Weights of a small GPT-style language model, trained from scratch on English Wikipedia.
Architecture: learned and rotary positions, biases.
Training: a variant of Muon for these matrices, 177M tokens, 5393 steps.
MLP neurons of a small language model. Each row is named by its layer, matrix (up: input weights) and neuron, and shows model dimensions 96-159. Each number is 128 + 24 x the weight over its row's rms, rounded and kept within 0 to 255.
After each neuron's rows, "fires in" lists the words (lower case) most often at its 100 highest values on Wikipedia text that the model never trained on.

L3.up680 [133 132 119 127 112 137 159 151 122 123 120 158 127 119 126 126 108 108 133 121 100 115 134 133 120 126 125  91 111 156 129 170 124 168 139 135 105  96 138 108 101 186 135 154 148 115 134 123 106 104 181 142 155 103  90 127 131 149 144 101 113 137 112 174]
fires in: "new", "only", "early"

L2.up732 [169 145 101 141 152 134 138 111  92 174 116 147 186 118 127 142 143 132  82 130 130 106 144  91 125 157  78 110 149 138 128 158  72 104 136 121 131 115 136 123 124 128 131 121 115 121 129 179 123 168 116 128 101 130 122 145 114 169 123 152 138 116 104 190]
fires in: "film", "american", "former", "fourth"

L9.up443 [101 151 132 135 140 157 168 115 141 107 112  99 157 139 143 111 133  90 132 129 155 143 117 154 122 123  91  96 157 125 141 101 156 137 125 120 126 146  80  90 142 155 146 142 106 168 130 147 135 151 108  85 110 145 142 107 124 141 127  92  87 141 121 109]
fires in: "and", "be"

L10.up186 [110 123 144 113 121 104 114 182 107 147 156 144 149 177  97 115 146 111  92 143 128 149 111 121 142 131 143 155 123 126 120 119 104 141 133 132 120 135 111 146 129 182 127 112 143 106 143 159 131  83 109 142 155 132  89  81  87 142  53 148 105  98 139 104]
fires in: "born", "from", "following", "made", "based"

L2.up469 [ 69 117 168 143 170 131 121 129 150 104 134 154 124 102 134 147 139 119 161 139 109 114 140 113 136 116 107 114  71 121 126 119 134 102 130 109 143  81 175 129 120 153 148 119 157 132 102  99 147  92 185 132 109 144 123  72 151  97 115 142 191 140 124 118]
fires in: "american", "international", "distance", "emanuel", "maxentius"

L10.up28 [143 122  93 104 121 104  91 132 102 132 112 132 126 110 125 126 165 158 138 116 138 150 122  77 145 122  85 169  75 183 104 165 127 111  97 143 109  97 121 155 125  96 169 140 107 161 112 160 140 119 116  82 128 129 134 109 116 161  96 115  99  85 117  97]
fires in: "born", "by"

L7.up145 [112 118 141 134 184 139 123 106 134 132 100 103  99 104 142 123 145 105 121 103 141 140 148 154 159 142 110 141 131 107 146 123 179 131 125 122  94 138 151 101 139 126 131 116 117 153  89 138 136 128 103 160 129 122 125 122 160 148 123 128 100 132 131 130]
fires in: "american", "america", "services", "sault", "series"

L7.up736 [ 87 149 131  73 158  86 127  94 139 127 159 123 109 142 150 157 120 118 142 158  84 133 127 150 135 164 127  78  85 113 150 156 143 121 146 138 121  89 112 128 112 139 100 114 153 151 117 155 141  73 139 155 101 111 132 133 120 129 131 102 137 108 117 125]
fires in: "other", "female", "all", "succeeded", "various", "several"

L2.up248 [144 140 104 134 129 100 156 153 153 152 122 133 152 134 106 113 105 167 129 107 103 121 170 136 108 153 138 122 124 118  83 141 101 142 140 109 127 157 163 151 185 128  46 133 121  98 119 104 123 127 120  77 182 156 148 165 119  89 144 109 131 151 157 139]
fires in: "local", "preceded", "financial", "locality", "vocals", "california"

L3.up536 [159  99 111 155 149 109  88 185 126 145 151 133 180 154  90 108 123  98 115 138 159 145 138 175 147 144 124 117 138 141 137 130 130 122 138 149 159 161  84 125 146 185  97 138 105 155 148 150 125  98  93 134 149 146 133 153 112 130 127 101 110 154 145 135]
fires in: "but", "between", "together"

L7.up75 [144 142 146 140 179 153 128 141 128 142 112 141 124 130 105 128 181 104 108 176 130 135 102 147 162 120 130 118 108 108 130 143 159  88 135 175 118  97 107 106 118 103 191 113 113 111 101 110 123 122  93 100 144 148 157 109 112 150  89 158 161  87 138 150]
fires in: "against", "also", "then", "originally", "therefore", "still"

L7.up484 [146 150  99 161 122 129 134 101 153 180 109 114 157 130 116 102 122 101 120 130 101  99 131 108  92 119 124 169 106 114 125 107 137 125 134 129 156 114 139 136 133 116 118 137 155 142 144 108 135 105  93  83 143 108 123 107 157  95 113 126  95 157 177 141]
fires in: "two", "took", "three", "take", "top"

L7.up96 [126 147 118 136 131 106 148  86 127 159 117 158 125 122 152 123  85 111 125 189 134 129 129 104 182  95 103 120 125  99 168  75  92 167  96 141 168 128 112 117 149 125  94  96 160 176 103 114 193  93 106 151 135  99  89 142 105 145 139 126 129 139 131 118]
fires in: "three", "two", "five", "one", "fourth"

L3.up273 [119 101 131 121 132 124 149 106 108 114 156 140 139 110 109 111  99 146  92 106 146 118 152 166 158 120 153 105 144 102 130 106 147 147 143 117 106 113 129 180 138 152  95 123  96 114 121 135 141 120 146 121 120  99 111 163 127 118 110 155 106 139 123 125]
fires in: "division", "university", "river", "within", "positive", "nominated"

L3.up753 [147 172  87 121 114 158 125 146 151 198 105  97 128 106 132 107  89 133 121 126 154  98 148 137 153 134 132 101  71  99 138 138 114 111 164 104 108 146 127 111 154 164 115  88 153 137 129  95 116 114 142 118 105  99 152 147 120 116  85 136 134 141 129 163]
fires in: "born", "between", "agreement"

L3.up61 [135 105 144 128 145 137  94 125  80 112 122 145 109 123 159 143 127 139  96 120 116 107 120 159 161 119 132 206 107 119  68 120 139 117 176 142 147 166 127 126 126 137 153 122 149 138 141 121 171 142 154 157 129 110 147 135 161  89 159 106  97 129 122 115]
fires in: "november", "several", "like", "life", "kevin", "lifeboats"

L2.up15 [139 143 129  78 164 139 161 106 115 154 142 159  66 154 114  84 136 141  77 124 114 135 101 159  84 119 121 117 113 132 159  79 182 144 157 115 111 123 160  98  80 114 126 139 103 137 141 178 142 143 122 152 154 107 122 124 143 125 154 112 139  92 101 115]
fires in: "following", "more", "top", "half", "town", "male"

L7.up756 [109 156 139 152 127 124  94 177 119 157 104 110 157  74 141 117 120 154  89 104 146 120 115 140 130 165 130 152 126 127 139 139 152 119 121  92 134 131 117  91 115 109 148 137 132  90  69  94 160 130 188 108 143  95 128 118 137 119 129  88 153 126 104 108]
fires in: "career", "later", "goals"

L10.up270 [135 140  90 142 121 127 170 120 112 115 130 147 111 140 114 141 156 135 116 129  66 129 126 179 151 148 124 145 130 103 126 148 146 129 132 166 122 122 155  92  83 104 112 131 124 149 112 137 153 131 157  92 175 143 154  94 145 111 150 117  94 171 120  87]
fires in: "of", "the", "because", "they", "german", "five"

L3.up98 [135 178 145 146 134 101 121 104 115  69 119 122 100 115 149 105 122 100 114 146 132  79 140 153 160 127 121 169 112  77 144 186  96 149 141 109 125 129 140 119 111 120 122 135 159 134 135 146 145 103 113 148 128 138 144 124 138 149 120 135 150 135  62 184]
fires in: "german", "final", "only", "one", "term", "germany"

L7.up273 [155 140  99 156 101 140 132 133  92 108 156 160 123 111 159 129 200  91 108 161 144 114 116 124 145  92 126 114 144 132 128 110 143 208 130 122 149 139 144 164 152 122 134 154 147 128 112 118 153 160 139 153  91  84 110 132 130  80 117 177 106  91 134 186]
fires in: "have", "has", "under", "votes", "video", "never"

L8.up446 [159  93  45 111 107 100 135 135  89 160 131 125 111  94 118  94 137 101 103 117 116 146  97 117 150 160  99 118 153 129 161 120 150 107 136 130 124 128  97 140 119 118 109 151 170 148 105 135 116 100 127 152 135 162 123 112  84 139 143 126 130 123 152 156]
fires in: "including", "between", "at", "into", "development", "all"

L2.up557 [160 177  82 123 122 142 137 165 131 164  85 129 113 101 129 131  81  91  78 168 122 113 120  96 101 155 112 111 156 121 111 131 116 123  53  96  94 123 114  96 126  93  88 111 125 133 127 125 117 134 135 136 136 120 108 132 117 158 109 147 181 139 121 127]
fires in: "it", "its", "government", "olympic", "france"

L2.up157 [178 123 131 151 127 150 127 150 125 132 120 135 153 132 138 121 136 124 118  97  67 148 111 134  92 137  85 138 157 149 142 142  90 176 136 117  93 104 136 122 118 149 132 141 135 148 135 135 123 159  79 142 147 140 177 142 114 129 124  92 100 128 133  93]
fires in: "he", "his", "liverpool"

L3.up231 [156 132 118 120 106 143 145 135 111 123  93 171  70 156 103 120 114 169 148 146 132 141  76 114 118 118 121 100 123 114 110  92 118  98 125 147  85 106 103 158  99 160  60 140 144 127 155 109 170 123 135 165 146 151 132 125 142 159 110 174 111  96 126 145]
fires in: "between", "european", "town", "make", "each", "together"

L3.up184 [158 129  89  87 147 131 115 167 142 134 130 156 171  76 127  99 122 150 152  98 102 101 140 128 171  85 129 134 134 141 145 135 125  97 122 108 140 159 110 134 134 126  61 152 138 117 134  98 111 192 113 122 126 182 156 156 139 109 130 142 142 115 132 131]
fires in: "a", "an", "also", "addition", "are"

L7.up603 [127 128 119 118 150 137 130 141 154 146 152 109 130  62 126 143 122 165  57 182 134  90  78 119 167 156 124 158 131  88 142 127 112 108  98 123 134 120 137 113 128 144 123 177 113 121 120 147 129 152 100 149 112 118 155  93 127 158 142 158 164  99 149 109]
fires in: "but", "when", "because", "decided"

L10.up454 [110 109 126 150 112 126 121 151 135 102 136 163  82 138 114  84 125 119  83 121 116 132 121 137 130 126 114  96 127 147  95 118  76 151 105 153 128  91  98 116 125 108 131 196 141 123 146 161 148 124 113 208 141 116 168 130 152 146 146 106 136 116 125 149]
fires in: "after", "until", "so", "before", "for"

L3.up667 [136 175 139  82 113 125  70 137 107 122 119 112 198 151 166 113  86 121 155 113 133 121 176  64 122 136 163 171  79  76 127 169 106 139 133 153 125 126 115 121  72 144 121 126 141 109 153 141  97 149  82 177 124 128 163 188 151 141 122 178 122 158  77 144]
fires in: "against", "german", "minister", "character", "original", "tourism"

L3.up172 [ 80 144 138 144 118 142 133 177 120 139 110  55 122  98  97 109 120 131  70 148  92  97 129 119 179 124 145 121 151 113  99 147 125 138  92 123  96 153 149 156 126 126 119 128 102 130 202 121 124 125 112 124 107 120 133 150 123 170 147 146 134 134 138  98]
fires in: "or", "and", "original", "originally", "is"

L3.up723 [157 143 145 141 158 104 133 160 118 174 118 177 133  96  72  92  95 196 118 161  79 117 125 168 140 122 141 112 116 128 136  75  89  74 123 127 124 132  80 111 124 114  79 104 141 158  94 103 133 125 102 124 109 145 156 126 118 102 103 157 145 175  73 144]
fires in: "it", "its", "either", "john"

L2.up289 [119 121 136 142 146 119 124 110 137 139 119 130 133 178 120 131 153  93 142 122 106 112 143 118 150 132 123 134  95  71  85 124 112 118  99  72 121 137  94  97 167 102 104 118 130 151 153 125 150 161 121 120 129 117 169 154 151 134 108 178 122 146  77 137]
fires in: "in", "on", "competition", "traditional", "during"

L7.up742 [106 104 149 136 113 140  54 113 103 137  92 143 147 151 148 108  92 111 103 122 148 171 101 160 102 107 119 170 104 141 124 117 144 149 139 123 152 151 129 113 149 103 128 144 143 133  89  81 114 147 134 116 113 132 137 113  73 133 146 172 159 124 112 128]
fires in: "year", "years", "area", "career", "engineer", "winners"

L7.up587 [129 135 150 145 141 150 118 174 145 149  85 123 148 138 102 154 171 116 128 131 105 137 186 129 133 144 115 107 147 126 155 124 119 166 131 134 150 114  92 115 106 180 117 152  74 130 112 117 149  75  79 116 135 118 125 127 102 114 163 149 129 154 147 173]
fires in: "after", "before", "charles", "following", "carl"

L2.up627 [ 91 107 119 111 103 143 125 131 153 101 143 100 118 181 139 143 112 132 153 106 113  83 106 115 134  93 146 110 144 123 132  97 112 132  97 113 146 127 100 127 109 151 133  99 157 148 101 164 163 125 108 126 142 140 146 105 118 133 145 101 105 126 132 134]
fires in: "in", "during", "described", "design", "vancouver", "designed"

L2.up292 [105 121 135 137 117 113 158  84 156 142 162 166  76 147  80 116 133 112 115 162 119 101 120 139 163 101 127 125 129 126 122 185 134 145 133 143 126 150 130  91 129 150 182 143 118 115 132 133  99 143 104 115 107 135 117 138 109 126 134 102 112 117 162 117]
fires in: "and", "york", "national", "league"

L8.up360 [106 144  71 103 103 114 139 135 131 139 122 121 143 144 134 124 122 122 132 169 135  98 122  70 118 151 114 159 132 121 162 106 114 100 100 132 163 114 131  62 150 146 106 174 116 156 141 143 141 126 123 124 138 166 145 132 126 162 156 146 143 151 153 137]
fires in: "and", "out", "on", "where", "a"

L2.up224 [115 140 114 124 124 180 141 113 142 148 129 106  96 124 125 146 153 127 157 172 149 153 132 158 138 139 107 102  93 148 141 170 139 131  87 127 112 116 125 110 123 150 132 149 168 129 135 126 122 103 130 132 131  98 157 105 119  77  51  68 125 115 139  85]
fires in: "national", "not", "votes", "note", "vice"

L2.up536 [141 132 119  82 125 130 163 122 109 122 121 115 113 167 115 125 153 158 150 124 153 123 124 106 166 153 130 148 124 172 128 149  95 105 154 140 146 122  96 103 118 194 128 164 123 114 125 116 156 114  83 172 109 106 107 150 113 158 156 117 139 132 127  94]
fires in: "career", "release", "use", "research", "because"

L3.up589 [153 103 131 107 121 145 154 106 109 159 145 127 135 118 131 137  83 143 120 219 106 162 137  95 108 149 126 101 133 116 150 131  62 118 113 137  94 134 121 159 110 122 130 113 155  72 148 144 104 107  89 156 127 128 128 182 128 106 136 167 120 134 114 157]
fires in: "9", "local", "98", "vocals", "locality", "vocal"

L3.up744 [135 123 152 155 163 154 169  96 150 129 157 159  92 122 149 167 112 118  79 160 147 178 139 146 125 128 117 139 101 112 124 123 164 107 168 156 128 128 126 141 107  99 138 117 101 125 114 140 135 137 151 121  69 130 137 105 128  64 110 110  87 131 124  89]
fires in: "national", "international"

L2.up370 [166 123 140 101 133 150 128  93 135  82  89 151 131 115 101 157 108 152 122 148 161 128  85 109  85 157  75 106  80 116 175  98 124 128 150  96 124 127 125 138 139 145 150 168 133 134 106 135 117 121 164 109 105 138 145 146  96 142 133 129 151 140 158 128]
fires in: "year", "film", "years"

L10.up33 [141 165 151 148  66 131 152 127 132 150  93  81 163 123 119 124 138  88 121 128  92 111 133 124 141 148 106 124  87 130 161 134 100 157 146 103  91 116 135 131 103 154 126 129 129 133 170 129 129 104 122 113 129 131 151 108 155 140 112 134 156 105 178 146]
fires in: "to", "from", "as", "place"